config.toml
hidden_size = 224
positions = "rope"
tie_word_embeddings = true
init_std_qkv = 0.0427
MLP neurons of a small language model. Each row is named by its layer, matrix (up: input weights) and neuron, and shows model dimensions 16-207. Each number is 128 + 24 x the weight over its row's rms, rounded and kept within 0 to 255. Numbers have three digits each.
After each neuron's rows, "fires in" lists the words (lower case) most often at its 100 highest values on Wikipedia text that the model never trained on. A number after a token or word is its count.

L3.up386:088120110090126100157151095153076128123157108131137092154099117146099143119120152139151161114146116127103134153159131081142146121104127122102115158094105129101107090105144154134127149089128152073149119132095173181174145167154128134082108144091129148154102069118120139124135167136151183107107136159144099126111121164137094169089140105141135130096112148121165133147151125141154125109093138098104162137109117144110109128137119169088101158100159133118127150126083138101119160153140127124133133118117157107065099123151167151115141109162114128129116101136111141188154143149121142112
fires in: "a" 47, "an" 44, "unanimous" 4

L15.up545:110078121137140141115157103113092183150130097145122095137125125115092106116125145148096119120133156108106165119154146146145146121158117121164118113157130150113143147162125099124112146132100140127079117168102152101094126089099075116157114142107095104141140122110147115141143141123129158133151169152144068139098117113127133124123120182105146127099113128182102118134148149123087139150124112146134084122099119149131168098109145101113067161179150105107103130145117106117169133137095122175122132166099111109086136109142111196130136169098134163117099139178130097128129162139123156163
fires in: "and" 61, "is" 6, "now" 5

L3.up65:155112155116084108139119073145116160143114145167158096138109102112132127113151146097147150116166132104138111097130159117124107134129082170137134138112156147157101094183108089110169153126145155167084166143098119103084110107131156115111126092109126111140171132174156134081105198128160107120165126112173177114131058136112133151090137162159157142103171104128101133143116144142137120122117103114102103142146093142104108123091114121137113134099150123123127134123130113128077137170119142144100142120112138172110110135154114130135156122133146113131118134136109128154152106158183122146
fires in: "was" 38, "also" 14, "been" 12, "being" 11, "the" 11, "were" 5

L6.up422:123111124170110077142140127149149125116142097109141116101131091162114135154159156158102128132128137145174128106146139137173145109124149118157138116135105138118163116114142117123096078077144110138108077143105078140117128112118146095171103167115126112140126136158149172092137147149111084113164112168174105164112120142119141140142101116116158153133162138120145125078124125113136089074139103139108143105108125131122132135139065152164119109132097113120132107134140100122155126155089142086113111078154132118104111167100124127158147118168143078153131113146127155119140137122132109135
fires in: "the" 21, "a" 18, "of" 13

L8.up824:135153139091112121120095111123114156100099098089058125094140163097163142117125154143126142121155155117124130145169113106130132112123125126140125116132103133184132134124141122130124114153161152127129133143192103070134134131141138117126096125109119149086127161114153140181136139154088127142110109112143117146106133114114130117090094144161152140104144147147120107146131088131117155137119108124101170145127109149104115166125105129141123117179090111109174160125118173117136170168167186106118154086110143119117090131148108118117160126115126116087164123133144141069108151151136080138
fires in: "a" 58, "any" 4

L2.up566:157116146111104100157129146143143134114144119170111079069129100161088147101138127161127121104103091159146116164129109128159136112126109138156131121126155143112104088102148115128092122093094080143119108130112121138108133136126130134173128165125109117169090114140143139060091156107120138132128143154087133136140114087159106070147163108125131158145082081139106157130109137113163196152141123141084143145114135125113144107101089161157116120125146074095140134152114149078142088144128130132138130130139137142102124129136125148141156122122135079159110158142091126109133111134139158096
fires in: "of" 51, "middle" 9, "middlesex" 6

L10.up390:159110084127150108143118129126110121150154096142098127159163153135125117143130126114145145127158116130102143145139086144151140149081082134104111156162116129135154144122105144166109182086153084156113096125139085146146127106098125112130105118121177117147129143142183121129138143133114133100155122186146091146105132115109173108123126121106154105128147098101090157155081125121132135137126071145145098140138152115110148144131154097066106069137103138139145108125138095135145109156104157126114135120120096104118131145110130150129104143127162136142120138100204139164159189121126155167
fires in: "is" 26, "of" 13, "are" 11

L11.up603:117135124161150124102131158126119112166127137102103123120104148103092114154136122118133120157157135120116103090121117151142114080104134155123139179119111146128135158122134107159121135101186144118132080135136139123123121114154084099104135115127098117120144129167150173100110097123109091105124113102127144114167144127115169153105130100146161124171076160092132114169107138089134147103116101109122155121119131159131118144136169143152125129123162144133120122167115103076168132135145070126133142083131126125085132131177116144145112159144095115123115168128103159117096105117137061168
fires in: "to" 55, "can" 5, "could" 4

L4.up490:138097130111110187100137116167112139142135147129184124050108133162149132148126145136111164113130144131112110131155114121116141112121089141136081135109154138158149096154128153149144136106136124082121114147133124166093140139173114127138154121112133180119138153124123142131141084119142143139114154087159113191110071136139138140077159101136121114092094160110163102147163128122149148155172123144154134143147124165143153150142114146103113180103148123150123151148105149122115130154091126158141123131102111068108104143140096102117113142105098125106119116111095104161172128101117158161
fires in: "an" 61, "is" 24, "a" 6

L11.up170:133157135145133145111148169158118158129117158156116117142161127116089109140096152115150151107165084121090111115105124127157115104134122075142176121128147144105147159136100113136129136085155137153130150120080124134125110094103118104089102108154130122146163137186084107112100127165151146088124135099147104161201119097114156185087127155126127153149137140116081138112135116147140127104113110102097108087126169158121152109067103104148110143110177134105132184125178133162130115120160145122126110149139140117119124145174131120130134131113134113119110084114135148121108173123116112145
fires in: "be" 34, "being" 17, "were" 10, "was" 9, "and" 5

L3.up794:110080185060099143128129113167148100149113144097115129107140122103152129095129152103136146125137108143167118126139129129099150157122145122142114135091112138182133134120141203100152142155125146131096176124124142125132154160128118141132132123128092145141136079101108137175098150126098103110140135124137098125122149083104130113127104112145148118127144170122163147120133123126091123120128140081134157126158155121139109173134132121133118142102181158119128107144127141146092197136147091140132123097106149103116105140140106144092062108151140098106108136154103135132128144176142125134
fires in: "a" 63, "an" 7, "top" 6

L2.up165:119116121174125161149113151109140104141121120143125112142142121102109121160115166143134138151159097156151148133142132113111107098143121128105108086117117117109178120150121163136153124148129130067125092111125139147130109112113100139147132093114102108116107143130145155158106160165084088118120158113122112150141147124113176144064098108132125093110113161135120086115139136066115099132130092110147095151115121148109091113141103107151099133104058202075122119153117164115166167129118134108129074116175119143128107152119126124113101137160106151125171157129105134162121108114148106114
fires in: "could" 18, "due" 13, "came" 11, "signed" 7, "ended" 4, "to" 4

L10.up483:144146131096137091135135139106152122140139101097085161114131145130124147066090174128119127109126099173108143172130179163177140110124131107195163130148095126138172108129131088141120145103129148146107089103124171122096126140125145113120111090129105154141140148104109163153145103135124108175115121100194155135111128117124136103106124117163091148111115112169097122124142140114151101136100116103081150129122107119122108141163110152136089113094134129149166145119129119148114177123157139119132130168095114153132088099122080118133146130136158122090150118118111131135133099148134100121
fires in: "who" 24, "his" 12, "a" 7, "s" 6, "and" 6